Weights of a small GPT-style language model, trained from scratch on English Wikipedia.
Architecture: normalized queries and keys, attention and MLP in parallel.
Training: a variant of Adam for these matrices, 170M tokens, 5198 steps.
MLP neurons of a small language model. Each row is named by its layer, matrix (gate and up: input weights; down: output weights) and neuron, and shows model dimensions 16-143. Each number is 128 + 24 x the weight over its row's rms, rounded and kept within 0 to 255. Numbers have three digits each. A neuron's up and down rows have the sign that makes its largest values positive.
Before each neuron's rows, "fires before" lists the tokens most often just after its 100 highest values on Wikipedia text that the model never trained on; "fires in" lists the words (lower case) most often at its 100 highest values on Wikipedia text that the model never trained on. A number after a token or word is its count.

fires before: " States" 35, "A" 11, "," 6, "." 6, " K" 5, " |" 4
fires in: "united" 60, "us" 13, "usa" 11, "university" 11
L2.gate256:133155112165086129093156157103127157102126102098113097142115139140081099187121114127104133136096087124140109119107149100136102101158126121135164134146133127100147135154150086130152146148178128128174049165144125122145128132132148137105142113081112153123122135157111098134156130158149115105145137121161101161154125137134121132162118123108117118154144108133142157141126112131136135133146
L2.up256:144139138140146114112165138073160152116107125106103122127116134146135119145135135111141129129091066135168125132107132123112109169108153122103139093172118143123091107149134072106153100154151125163164100122125134102138138145139150078127140113102110200140151091137109118178145123111156119118121155134121119170130157139110111151128134165144121111128122130179191143086160127135110108118141
L2.down256:144100116086110106148126106110143119114101156148152144167108133119130117148168122144169125137092107102115106176127132142094145091154087111142166128112148130159167097100105123122115146180133167086134120101146152088108131140170094146152152093084114122133139102109094139103152134141184102166168128152127139126130149144179127158130140129122146107133152134106111154186128102144117152115130

fires before: "f" 19, "ing" 14, "gan" 13, "h" 6
fires in: "be" 35, "before" 19, "being" 14, "began" 13
L8.gate259:148131106129110125159150082127111151095095146151110153162156178149133092142150162163121107106110152092165116093118136108103117119125110123126119161139141114116149087115124105166166078182135143063179153116149104101122132099115131093143160095118157121093127138110118125150144144124103113079131175135109118099133121112145113166105098095108132150127109144101136156140127141141119169154094
L8.up259:125128113136111138106124125123113114120131124096107138178112116122112148145112103148121147115144176072114176121195199123127133113098095100195147145160103116117120190128125131109163134154097076085121138183142105124141111155062136112121155137087090173146145130149124158139136169116130130138099113091146123085111139137111114125154139106142098143115126154106111122112109108078117120123114
L8.down259:170105122118120133109131146141091123124168124127151145161108092133143173143159086089129119188154135126134197166118081092110114162063154160110103144113134136130135126145089148150112135117130113142146113111179147084140103103124167100157125093132143101141118134101135150094114134142195135077108130145099118114072154156137124169123107126115138152098099107159091169125093124162155183102132

fires before: "f" 16, "h" 12, "ing" 11, "gan" 9, "ative" 6, "i" 4
fires in: "before" 16, "began" 9, "being" 9, "alternative" 6, "be" 6, "behind" 6
L6.gate444:138116103153149127145166104120149179127166101112114115133130135116152119157125184126175148145130128150146128118164158123129134142083147109139136146111124135105117156107173123166173189132124112158097146137123114108135105128094116112127143137169127130108101120116102113112146110135121119114125162134109102095134106106134104141110100068163098146116130071117157121125093112125075109111097
L6.up444:129127123161132084137168130147138138147105136138136131113132130115140155110142149148117094102098109131146118153150145114122115156089153110131156128116149133116124102141150145170135109126146138115187102146096090129115138115100131120118144126147154171135143119145074135110139112109129145133156154153111141121148093140162094127107137161146086146132125116155124148155099115157167136100085
L6.down444:138111167110093113118153132115124135146130113084136101148143123146152112095105127103078110151119174129143137168138070159077154143120152121111152150149107107113114134119111160094145124144133142108199164101125135098139147141131153099137194132101116109128107124091157130114103129139149098119073158129129130155123145140100081157165123120127140158059126120096104117167141090099124129196133

fires before: "–" 19, " |" 15, "2" 8, "9" 6, "0" 5
fires in: "7" 29, "8" 14, "82" 6, "9" 5, "79" 4
L2.gate493:132150092137149156181129138111117161120096134120131122079146126101084125133162121153118143099091145155168134095124163140143108130080152116137111122137105107103200081137144096178113110104144144120165160157169152116132091140123126113138127102147113118123139151109122127083124110119137137088120121127090122149132113149160147139146116162148138108135139156125081111143137158146107142115157
L2.up493:151146099147087113172119120133147145084146191151147134082139121156062119100152157156099166099102143139140159121141166153108112138126134109108138135174135115136124063131142092163123140140166105134128180158142148136114145146127132161140121115143156127115151144095120136115129137099093155105082137129129150150134089121139129137113116191161117114195139123153110146122138116175112152127134
L2.down493:189052103114139124140141084155131081134143129131135157142131147136135110118128090129127146144149141143133094173137126130114095124167153168128118111152118122135109120122136151099109153124111137140139124130107120140147123122127158126142142152119119147124132140154136119146119140141158143106130116160130156123126124140132155042176152136107126076148112121153120112140105124108146105141136

fires before: "am" 22, "ch" 22, "x" 15, "le" 14, "ach" 11, "ac" 5
fires in: "team" 17, "teaching" 9, "television" 9, "texas" 9, "technology" 6
L2.gate479:122164145094110135095108141140121120127152120110118174129133106075121145111172101095134124157066131104070162088123095123127127109109150174106165122125137065132169107112143098087157153130143118155162140154227113149123130141126131139119137103124137099112099131070115128131094114128134165129128146120163131122166129083088138132120132129140132086146148094130126107153136143147132121143137
L2.up479:110103164125128154118137134155125119150165138121144142141128135134183138101076150095119171164139136128121132114105134130100117122150120150121101118126140142093119112166094092165140159115149076125136135143131141158133093174114119133142099112148177135122120119112087138169122111125141085131129097143100149112091094142101124138150100133130114101110138110106072156169126117141135091126140
L2.down479:113129131115139124144099141178137111095114131126122167136120117113185149116150142133084173201121148101134162171114119123063134117151118174134127164169097120136116107154116125153159143113115124132104117166145127117168136150107115142122174160131137083088129144119077129129121100130104172095183112121111136090136123109084127162107098088138155126128109109135131141141147152159135093126124

fires before: " the" 47, "p" 6, " a" 5, " its" 4
fires in: "during" 45, "of" 34
L6.gate224:097149163117159101129128108145149167206151092151103112125105175150109118121124137103165098138101132114091089091162149120110145131146130137150129090172098089156141124092136091108123128147126154121149108107137118104132143128139129134072160140094153117129106110130112176129102134133147133085118097086135133103118136122134171158125149139104183102119114124115142099140147159123132119125138
L6.up224:103143124125127156180157171128130155131102150084133128094140152113111177145111125117135159123098111134147092114144158153153115153157125125134123143065102171150107147113171141159141104147153115105142116147109122099130137166112120121131143115105156127132123162104116108120084114149106104164135120102134109096174120165142149121166150084109158123079129159113089127141115128149126140150121
L6.down224:134153104120148127132144141128100116166128136145113173141128128176144134106093159140113142123160158110114104109111126103124130163149143108130108138103168135123112096165126120103137187110157137120133124153127110153108151152101130134183136125077128139122156140181156126148133133178138135113190130118142125128133149142147101110112131087136139124150141089174109118118140104108120116134166

fires before: "is" 19, "ose" 15, "ir" 11, "ough" 8, "rough" 6, "in" 5
fires in: "this" 19, "those" 16, "third" 10, "though" 6, "throughout" 4, "even" 4
L8.gate183:125167172150134153101147108146120106132151160090121131118147145168121141161104143116170096133159161080143142116135164142184124123154118106119131170117134145070148114136111143164169098156146136138157143128128157119164113138139148094108123118146130139085141135137117144093134133147110146126119123167149153158126094145155109105160175109161148102149135077140142171134124124112156182106111
L8.up183:096116120135148125117117111135172153107128120132130123151123150119124130145168133131101104109106133127141163126158130107143152133086174146141158122148110146151122122131102138109118114138105088130099113139138161104098131101071150087129160108165111120127131099094137102141126139145137096123128147141107093117128149145105149045152134127120090167062104134124103141118130105130124106116165
L8.down183:175104107119158075145125128113114131102164109102149125162162130128147103177143158145107111130123148162089138066153114137162149148133119123110112156140146135068128143160106133164123137150128144128137129121174157149169124146158159104130131112146119136106122108194110113135130148110094128110182139165110150116139120106157152132122125122143127138155163132134150146161140158146144136130154

fires before: " States" 34, "==" 6, " K" 5, "g" 5, "ation" 5
fires in: "united" 46, "history" 11, "education" 5
L6.gate681:114138116134150110116108142121102146129144130111125126140116141133099128148161133120124162171108141151140119098154107131131121103148082113142152136135106108103155138106178117082150161148127157107143095160142128165153091112161149088101094107141140074109105138072082152121154116106123129102106123154130109162126117178140129178105138125120160120114141072101097117132101122140088157089162
L6.up681:147121197119122128162123129095142114159089121161117121136136153133129125154079145129126138116110141078139126119122104142148110134110116121142137057113159113121135139090103113128148142142125073095068129149107124143115132152072100091131142151135111156129136107144126108092176162120152097141164116104135119132113121103129127102124126113118086163150175093140067115148128134117136156154179
L6.down681:151117122124134133145104123143148135116179091151122119145076144121106146164106127115122105143121133147109095081163140114169120131129140093115133138149123103103164113146138115115139115160165124074174104127140100153146138112117155149137146130109140140110131125084152102140158113092137130097104137184119121129127180130092138151133144117122136102158152149161119126136157125116110170128148

fires before: "ed" 13, "ic" 12, "ice" 11, "e" 9, "ear" 9
fires in: "served" 13, "services" 12, "service" 11, "serve" 7, "cancer" 5, "appearances" 5
L2.gate145:147143086171093104063083139144118176163132144124133136149111098141138125146113083086108147159133077152113098098085118127172145095127129064106111114123135133151110147128153105076157142127107110159152121097121144110140117143127150129109171053140137172131101129145109106122114116163153147095120127114117148145129124088141108138135141120137160136146111115081104092145122115077128162111145
L2.up145:175133090123101157110134137145152109150129119139126135127119117072097121121111136123147132117147086115115093116107134091124133140122175121120115134165194141101125156098080109145131122101094113115174096113082108141148129128139158144133125113123084102091126137137148146104159130133116121153172110089148160106113118165141168142134136137114207084145116113139140136130139149135139129127115
L2.down145:127129120126105114144114143179125138121155152111115107108155152134096101139160131138155121131112166115165093199159140165126171118095145090099131124128110170104125153108144129097154152126105188088124131099116129138096122130127152147108127105135088109082112072126124115135130104117126127134111121140119104161104106100120091136131119098120104114121141126156122137153115078132123140155162

fires before: "ile" 32, "s" 11, "om" 9, "at" 7, "s," 5
fires in: "while" 32, "year" 15, "years" 14, "whom" 9, "what" 7, "white" 5
L6.gate23:164126082126176153073156126112113110095087111120130166130147149106118119151137113089116133178126128147117147096154109175126117124123111125132132147140116154148138135099150120133152102105138110129137109108129123108157097120094103100098111096152142108068108100116114126139095115149143127131091109119108123158146144161217098149159125120100070157163169111126127150116161176133142123117148
L6.up23:173095121152166126131151072113144124096106130138159097148159121138136135134145125119124126136118161106125146118181124170133125136134092122088154180130117137124133097135144142112125139093149105172119118102153136113167125119126113088111124150169138092114134111099088116134108108154107111150094121168082096105167133169195104124151134134107091120124178092109112142113163156127124110074135
L6.down23:127137130097129116146151137069110133130071123120124100165107133144177119143126128099133120103124171154140086105161098080105120131156126136115094157143139142117122114130140123146092105130119149125139124098142143101103140130143142107134126180155117152114109130140066119122169096131142083101122086163129176128120108136166123152105106143133084179078136129086114147112170119139131150145147

fires before: "rough" 26, "is" 17, "ose" 11, "ir" 8, "ough" 7, "in" 5
fires in: "through" 19, "this" 17, "those" 12, "throughout" 7, "third" 7, "thought" 4
L5.gate397:105183121144120155126144119139123112121160079089106138118106144089143144175130113113106096159130134187093111090179138099201157110092157142139093145123122134139107141168106126148090109128116124119128123135130114140152104125143122095098135165174146149066123090138109094102123131141113099080151139103148081145145086137151120141166133109120095086127108134089138196163133153125153103185110
L5.up397:157105109107095109086154180093086077089119145111160162085130123125109120138171135132074155117128118125137140122130142182160189124161101131110124136143125148096145123128151136125131113097134092155136121140167168091133095137142129116141115156106114104128151177111155102150118095114135160157100109120119092121171126150144122104133126089121122132118106075096145140114111103147107145132134
L5.down397:111145134060135136104149162096113095111134142110163104144113154173124144180133170105154108133123128162103134118096133107104171125120141110088101126144122139159142138145112144128089139119129125116122098123144125123111114115149159119104108133198095121116121093154091131150152118092174137117092100130128109136125146090112111111106150117142139132107146162118118169159131096162122136132126

fires before: " a" 14, " b" 11, " an" 10, " the" 9, " he" 4, " app" 4
fires in: "was" 52, "were" 21, "is" 16, "has" 5
L8.gate146:096101144168127141110102117137069159139120135141102139122128116134155121141091121175163152084158127162131121134127129117129108119097096136106169134161097097129141169142109099142135154138122140123127126153164115123124109140134183118092092140093135120138102098114096166140104107138138139119164129142123158108147137117107129159135170132095176147143146085146171092137132176127119153072153
L8.up146:139173081130117126144116105142144111148142116114145134158077138123133104109141107075121133150088170142123127114132076106098087097153125141178113127089104131122133147115127104121117114111133137140163124147138138104139116115138146090118122161140125156127110127143117140120139148173122156145103129101101128160164115101108142087135192140112082105111096159152055130029106171082132134174125
L8.down146:112110107188105127167129120123160162144141111152174147084121137108167187100126148124141126157116130114159126062092137080143134117100133165206100117144154160139117098123110114173159113137105160122159084119130163078137132151149126132145136121157109125065142147156116102136133130153107153151154103123182108149107174160094144146131113121142149160094095185107124134107135129138133151120130

fires before: " |" 54, "–" 16, ";" 10, "–1" 9
fires in: "0" 96
L2.gate696:121140135152158089107123120099132135105100103123091129161147158111131125148150117084127136158138129165115095079102116114116137154082140129113169102107125142116153098132107116112122084110186144167124119153147141163142125107142135109076103124151192130134097086153135155107084117154144135094141157134102111122136123124138123166086111118147127107176111173114131139118150117143142145098119
L2.up696:136118130162135132145129152098158136138097121103129112100149141161088124147175125094130184115103117119141153114133126120128106124108179143086167090147118129120120149157149146101122109121132102164147115110097141129124102161116125143139109155156126151106128128139132186096114113133133160147146156140116157146119119106157137087131086110127140112156106138110095132148108062151133123149120
L2.down696:148140164145125105141089192155135088130139124124154123130105152166110131164129111135090126136136131158149115135153108110080126138150130153136098144113127118169148133140144157139151134145138124133112129127113086097134179136095113140098110121103072082097111141188161083098134090174108118153137105185138097114133114109111155123099150164145109116122128133093143150119122132120127132118162

fires before: "ing" 29, "ren" 15, "l" 6, "d" 4
fires in: "building" 30, "children" 15, "child" 4, "find" 4
L5.gate370:136154145151092138154128140090120128129143129144113149047146139130137157157121126061111059127113128134102103098116150108132101149149143102167120085145131110130153123136100113145153138119127141142136155179114109117111108140134126135134141113079155111134096110131181131125118126149128164154108108088130143134059110133136126170156102058137132127140146168120138112141127121099110123159161
L5.up370:103142143126116086160087108106139198087151113166129112177115147150139116083087150135174145119086121159130128146091092111121122145105139147153143114088148150121127134102109089166131159087140146119149103164123129101145120127158127073148144095136129118117136120126114129128128179133134109141132120105119131112136120142152138144169128125122074139110133107112122127124128142097138151113100
L5.down370:088161148128129120141124127098119132137155111121110151116123086138133142095122133150129125130128099125107113170113120151150121062141137103200088160139129159117141131153149144128141139121099105163121160138130105138136122101144116105140133106102134149112088103181165077125103132158171096135115146163099105101172146129107146147125133161135139090086125127143123131156126137140134117168135

fires before: "ile" 31, "om" 9, "at" 7, "," 7, "ite" 4, "A" 4
fires in: "while" 31, "white" 10, "washington" 10, "whom" 9, "what" 7, "usa" 4
L2.gate459:167141084131126132122139096082107147123111122137162156121113114135116090136180143128117134159139173167127131123142113145125115115085153122123122157138128132114152148138130078128106090136146117131207099154179129139137102144114113106083132107159123145116139078104085147124115071160123166161145140146115128119107111111137095152103101168091116163217172163092138138155153156146127143144140
L2.up459:130109086135120099112145092082145145142119130079131126139143140139125142157178147132085171122094128156133125128205112120130114111130127139090137112120157124112126124066112121129109111113096118114121139104112105125130107136158103105145103168116165134104102105108083106148152124120131121107141107113144083150152111115142101114148118115127102102124127110103158172134139160127106104115156
L2.down459:159095116108152105101145122114155121114109085135108115134066145173142130175092120131145104142112076123167135109123145118142098128126120131161140200151136135189134135119103129098082132121127111140172137100125148109134143116125079137137124147095145120102097148120084145138142115149128124142138145160129129120121142162151095126134108168122110163118154136159125196118180126134082100074151

fires before: "ed" 39, "ing" 14, "e" 9, "red" 7, "en" 7, "es" 5
fires in: "called" 14, "described" 11, "used" 9, "use" 8, "following" 7, "given" 7
L5.gate161:130117150127109160092129140138160134142176084143107116123089146074131118124083150145121140143153139120102138107154152101106141105120102142181135133146106101149134140138112073111126108117082150090135108134083122126115121147101165082113113141114154132123127119183112128066090121117128122102115132134138099123084108084122137132114148079142146154141109099123138105149095146119153114127118
L5.up161:107118128126128159111138155131169111085180161144109152169118123153126126140157121128140161169145142127128095129174146101134133111135065121141102117111075132127161150125121104136149123121110107112135126147136133104127114166110149110119089093122151128141144116169114122095146151127113130118097123155101103129107129124120120151104125081182140135167078110143125170146125171144145136074135
L5.down161:124098137113116082152110127126091109132090144134118096157100108117125146104189131135106116150145140135109079173112124140111132140121107119078138114121114160168126117144163111139123117108125118168136131113095102144091097113076117116103113145087083092155107133149166124123128153149123102149127141140178146119159125108118160151118119161187127131172118119127120161179128152151082179200129

fires before: "urn" 12, "ear" 11, " b" 10, " a" 9, "oin" 8, " the" 7
fires in: "was" 39, "appeared" 8, "appointed" 7, "returned" 5, "made" 4, "return" 4
L8.gate531:104175096125093102150145115132144165138123137097121130141128173154119139095111111089146103054108127132158133085142114124140140133142108149162122108143141123114141124096194142137129131109127173080128155138129146113130120079141137095156114120128149130124099111125138132125050115175116139125103127133128155116086164115143135148106128091123118140088130106150129123105149131120111169165124
L8.up531:120162143113087118102129113099111155149132122132122156133186089132105113117154124141143142146134119155128109159107125083141069149096144140127139106104099102141122113130142122131091096094108142157124132183119120128114172159109151122102153126128104123108164140089104130130120128159122140092110149172145135101142113102094100136105194142129159148127177122105122165149087126138123152128107
L8.down531:106127129143135107153156090128098087139153126144121132121157135136162139098153125131078137176133179135107100078140148124118114124126125133135126113093118103127111114119151110117143138127126146113146081098140178164098098099172106146091142132127156108070148070123114102039160138123150157150126126157129132140121099158135124100115114123131114137119097134156160126124116139122137144094100

fires before: "act" 21, "ren" 18, "les" 9, "ist" 9, "g" 4, "l" 4
fires in: "children" 22, "character" 15, "charles" 9, "characters" 6, "child" 5
L6.gate201:134118104091151134112135129141123117125124093095110147115156138132139122132170101116090128116123116138113117103147109165149139125146121195117123138165091129133149124152129086122112118094067156139172177126109145152134156151078120091128114145104092103102116168132148144143090095133143146127135072101113111136092152132131126137169135125116148116124107148150105152190155097134140114169143
L6.up201:102171083142143171183170127137136152120158126172136105093132103118145146111147094095093149121138198150104102124152142116104100102163113147107150143106077120113147115145124091145162142124116159174140140146137145139118113162140135133165128101118113118155151147116134068082110142090130141104126113185107152137135113130105104128117088116143120164136113151114115094125107104104125162123155
L6.down201:123160123121124135137116123167101133123097115125115138123118129111121125073134120158167148137105110117175100132128113114166111119112140124123111130137131096152149090122170087116139120125115131107131127136132146118129151125144086100102083117154118128143119137095109136123074134163120173116117139134149105131120082139093172165130091117122121092087134112129126097135127109138174094123122

fires before: " a" 16, " the" 15, "il" 14, " an" 7, "ber" 6
fires in: "of" 37, "is" 20, "until" 14, "was" 7, "number" 6
L8.gate470:112139117131122119129144136112129134119107101114115118157091120109068150124099123117125103143127115136119082102102131107156107100144133129185122132054111142129129144121187112178154096136097168073156133125124084105189174122136160107079196113131104155135125111141083125139134124143136105193126120097135139139144136127088143123127143155130148123121143143136113149133146109127138124133120
L8.up470:146143107093154111140118122132091102139133125117127139168171172092088128112154125142138142142126147145120138135137117126101109078144115115112130109116109111082167112095192122088117093097105154117135142189083072098096105112138099154096084103113129141147130131123131094118114084153096138100114094103150088173071107127110113124119130120105126130124127151128098160115095150121137141149154
L8.down470:136137149136155126125162107132115106128125132113140139120136132131094108117098109122135129068071157106103132098162136162115120134114157163118145114172121111104130117107068102125123122166147134141191161117147185126101096141080088121124115119114110139152116125103147122142169094111098168124146134104132172134085150128128163134116159151093095118126155124146092105104175105175196120115184

fires before: "ed" 34, "ing" 25, "e" 12, "ic" 10, "es" 8, "ice" 4
fires in: "including" 22, "included" 14, "served" 14, "services" 10, "include" 9, "used" 8
L5.gate424:141129171153101154123126164136128195136127129098100115151091121113144103139129124137089133070141164090120087107107154077143117116132119100147104115131145111095117148157088119121158143131153138113160108109113082149137115147126140164121111104179145105104098134134123159121135106133174110089159149139121169146104146137129145148172153144124128164144101135126092151149149130133153106099130
L5.up424:165147142165106155156124104119130153135175175114158116108106164154125175192168110171109174077116121138170104126102119115107118115117151118122139100135100137147125130124123131134134130086106110119104077117101128114116104114147168160150143153142152115132134096136112135106091117122155116116157111114096143159121139084114106126167198127086151163172153127130145124152136162122126155087107
L5.down424:112157162142155108125164161133112145109097134186140114121136100111157145143148080104119111091116134102130111163092102099104151146142123145146186150120081128161123107128142163081114151112150117116080154136135141114134124137117104124089148166124098118112120159127101076144138118109137070088064107113111077115127130144135130131100099093141109141130141130131134147136145123123117146143137

fires before: "f" 30, "ing" 16, "h" 10, "gan" 5, "ff" 4, " a" 4
fires in: "before" 17, "being" 16, "be" 9, "behind" 7, "himself" 6, "began" 4
L8.gate54:123132122186122128128149122159090129127133157127097146132142133086153111133138196133127100146136145141147136099133114158118144087085149127107135182160094088100152144117117126123144164160137085114173147117112109123130119145129149116151135089107131138113156118139135136121130096146156109106125122138125128099139117132134114103143074082149111140126120134149147131136110146087118124106146
L8.up54:136139148170131084138168151170107142141125159105137179137152112148120114105144165148100130129135130114151128100137142141117158122072132131076095130126134128123109096109107117117150170145134065119123136101125110124123140099154150126141146147098138126117154148134114124119155123098163117119128139163094127079141117128120102110105070084164123140137109091106159144135075135126104098078114
L8.down54:130090150120112128129143139134104110112148124110102149147096144121128172127131116149064160138125159109134138148116116126125145181085141148115096160142124128145078088142137119108117125109142137148101105132133189121133142147172124125128143153111118128134157146164138139158142164145115150116105130150113131123129135168081135141175096136098112171103142157102071152125109098112122134134099

fires before: " as" 30, "ed" 7, "ent" 6, " that" 5, " for" 5
fires in: "such" 33, "known" 22, "allow" 7, "allowed" 4
L6.gate479:094142122122095117097118166123146139192143129111137119107090178129073113148121097106129135163133159108112098088138124137117123110140145166123136091168136096121119145165135092124161094097101155134132125161137147142122151095132131107134166164114141121118090122095140116174090111155114090082120158114127154151123117103094113142103115113149133144120109111126115127100100102148123131110201
L6.up479:153167117099154101134140142108128141104180143128147139143123157136129139115135119113114145092101124133128111145107071101143100137115123167129134142105125114116089113121134128109131109138102116165086154118134112152124120093139079129125158114115122094135164099105115123117156114110157092139102141116138125064136165120145137146139100125122113126151154090099160130173098129130148145144160
L6.down479:117108120057123124152089130121126117167137096096136135154110110132062136106127110113146144163131141102110151137131145123116128109122077143126155108095141086132172153145095140111129118120098124201116119139127160142124127147129128160141116110164077117155167155158136123120126109141089135153132159129129102138124158118133088118115112136152117140107078105149130128110145123110137137145187

fires before: " a" 21, " the" 16, " w" 11, " an" 9, " m" 4
fires in: "as" 98
L5.gate331:135153105149127148100108114162096137148139158124106136124110126090135176147071110135110114116131149121105130074146140200153115098093132104165135163126138110133144166095108125124152141132096156077125151148108144126137081151094147135107125131109154137115118124137116104117116100176102130131100151116146072131105119139152154124173152122098157109131113151121090090180096175124154116092116
L5.up331:141138152125119101108154167100151153156155116094143115124098117119082078124141108134171136133125133151148140162094079086124110111188146161109108089122127113132112120117115109137143121130163155172134166118113118105124113118183180142146106068125126109145117138089112153122130109149136137105139134120079145138143122108124102106111151141169143135154147126136138108114140092131100154127147
L5.down331:111139120162121134125122109108105116119172135118173081154102135108142141116140056164138153113156105113124127046151151148180142100110086164137140135152152147072125163122133112150142113113121129132120140122104178149142127095086128120163160124137083153137100132157096144120084124139161126102090171143161107117128131162131166135124194149146131107112082129185119142111125093159077137144103

fires before: " a" 21, " the" 19, " b" 7, " an" 4, " m" 4
fires in: "as" 36, "was" 36, "became" 10, "become" 6
L8.gate274:157105124153125144114133162135120167140122117103101147158157170098111094124114152174154143116128152148142081089096142124143132116152115114148099114120108135084133152152147089154108108136127155121136102154125135094160091139145136114108132107119122159149147115152150117109076121172133160129135139139090125130090153134096081116172155128126112146129147115134159164169101135148138140132134
L8.up274:145119156153105127099125075128139131111153115098149124136087140115128151115115082133124076132100087082097112101159130106152159133142103146133130144158140188145096162112105097125142112089132110140149165112144111105145092083093135125170134130137152117176152133101130163115152162141110139152145137089155143128132125133137158167178123127130146130133140112137143063128158153148114162084125
L8.down274:095118149098113113126151114136147162117124103131115144147132134124159111115123121137137125142139156092090080168172137156161208131142143134122162131108120148185122120136149105131167105105172093106083180140119138160094120168113094065152078099109109131121105128138140085152136138117125151110088121129079107170133165157107146133171109093170157168174114124156111132122114134119121124122109

fires before: "t" 20, "," 13, "ity" 11, "y" 6, " the" 6
fires in: "as" 18, "built" 16, "however" 16, "responsibility" 4
L5.gate528:163108154170139096129184106132115135116120115138127098126113169115166150127111148147087114126115091108112100107165113124133118156076154082134176153142138107091172150134132087126137110149152123147124110119082161113114093111138132125153123116135151116118117152143149140175143148148125155127153116130090154128077085177156134107105145144128110124175122145199122128129113144123122141116160
L5.up528:134161164167081137116129123151098173113097120128098142144117119102127102139094114124089148128141139131132141125130155127147086128113138120159169110100131128141134125126124122173132107178163116157153138119157137145146123176111181113111117104112089150116122188118117109134123115162119150131097133124105129171136083113083132121125157135158086139149132134189095144114106135178100135113123
L5.down528:162127116106114126103127158152116180126189101127121157134131179142137119108130131111116129077102147134175123076112155123121147093164105110134127103096099110099140128125111158127116156156117132133121097103125105092125121122087116146162104163160069137148116128132104136144141127102117124143125137139115129109145119074073071126135142127133102136099070085117147139118125122149110168145116

fires before: "ut" 30, "ing" 14, "le" 12, "ter" 11, "es" 6, "al" 5
fires in: "institute" 17, "little" 12, "daughter" 11, "making" 9, "taken" 4, "takes" 4
L5.gate599:161146118101152130119149138125129164119099091076108128143141132123163116126097079096073139144149126129081101093141118170142176123149131100140145119124088101132125126127105135138134129131124140124105137122086132094112123169108125127126154122105133105113113128148115152141122142174143113081117089065126149147079154064125112115117138132118139141180121124121133104157081156083135074117145
L5.up599:149127087120170121131149117142108146105166133098125125120111112165141155104152088099107147157163143157106135123149141146097157108128125109125138144099124136142117132102086124105140093143120168135107155114126123146128117082116126098155120128103167096157146131115149156141157169133109120086108135105102072118131152099101114115122104194117137130156097115133188104110083132119078109121131
L5.down599:143137133169138130136109109182106101113138125121102073183103131107132136105135140114118113093137194126135082092148094114111139114132111208147148173153118105149140114121131157114123161132151156142126104097132132151166133130145126105154113139113109139115092150137081137084127141116159131109089143148161131139109126131117161132113111139125140159122142141142130169131137136140140152113136

fires before: "ch" 22, "am" 21, "x" 14, "le" 13, "ach" 11, "ac" 5
fires in: "team" 16, "texas" 10, "television" 9, "teaching" 9, "technology" 6
L6.gate192:119157113112145134140103117066160125145127135063108147131114136127147118125128140104174175137123136142117122107116119134092140108130111147121121128149129095107130104097154108134155101149129142123113146138168108094121127132093125140133120138139130118113110085140124096134113130116139163136128115073117140098097105118132151172180147105081131138106059094091107122134146140111141130144131
L6.up192:151096156172139144167187152147115142107106091100112115126117113105153140170094143099080126153086151136092151122134140137124095126113156158140117164092096113121155137181125104099159163154121073124117116110100076139114132162124115128135139140154163111122135120144150104142146125153091118133118110134108122111159106148129105149137087061119096104130120144116136120150106121164142141130130
L6.down192:136110085142146144129122140140143122142131170112138094145127110130078136109113112106100146124178151135122162171119109118121119147103160146119139137130143118122141104128123117104126129132121120124093124093123150116096109145125116107129120114104150104082123115174139162135148158164143188161108106130121127139119144146158137119138081095138127093140094115108162114125114104099096083101105

fires before: "ed" 37, "ing" 23, "er" 10, "s" 7, " of" 6
fires in: "called" 18, "following" 16, "awarded" 7, "provided" 7, "considered" 7, "award" 6
L8.gate363:101113141135133142119172150126134135143130080137150139127126153156165170140159102165126151106132100148093128106140088132168089112171124118129113132153118145146127157149152133099141110111173154136151137134126102110142121136109138091114062085117151143143124110105114109067130174162213142077106134126116104113123161136125140154082142161153124120098099129123151125078092136129123119124125
L8.up363:079098138142117125176112060122136135145133138140135128176120124173146128191168118157123115108115078142126156126153146101147186140199119140145123092135171171142113120143133151132152121131176111121146127154129108136151122113131122108118113126055129143111116124155109145086125115133161125070096196110083123118142109086110124146140122178138143102097140095148126152140132143156133106130110
L8.down363:099116148142091094120138119083109143068088103177090134144122128093176163099124118121107097144151154131105150142065121153101121145067128117093102123174128097158069150121100135096149117103100106130151124132126100139110112135094149150135132165129153117174124149121131112151149079117134088162103115086109093122115168098135125105108140095141152178151140120116138145138125108121135133087134

fires before: " a" 30, " the" 18, " an" 5, " m" 5, " one" 4
fires in: "as" 69, "became" 18, "become" 7
L8.gate490:096143147141113134082105121098087149141121117092120140123125148131125149121135121128154079128131172117153103089124154141166117127120136147098158127138149120082111148100121116109160087131143141104129082136124151115113122108116129123129139129105137138100129137127092081120136144130115111122062176137149137113111121126114129122121088095146140162107105142114124125159064120101121144154145
L8.up490:147141077149139129129119170120102110093094131072120148116076165120149115184129138142140073092115100151113151132169129165125150126153149159108125148132125184083137147139143112105136122094192131132129107148129151102132147067143114096136121141082097119128127133110126117128097130133130157109127130131127138138118126128173188129118126093097151112106140125140117112158122127098102127151115
L8.down490:091165123098085118124129077098131137146107096129133146141101117119162148116155100148140109125132158149138149159124140129150117127144114125137119159131126120084123112148116075124114176122127089135087130120118125094130098178113155107130112128105120117133154135168131091130133110131178145149128102133078084147120164139113095126137151121164119121122122165129132105125105099148132157129147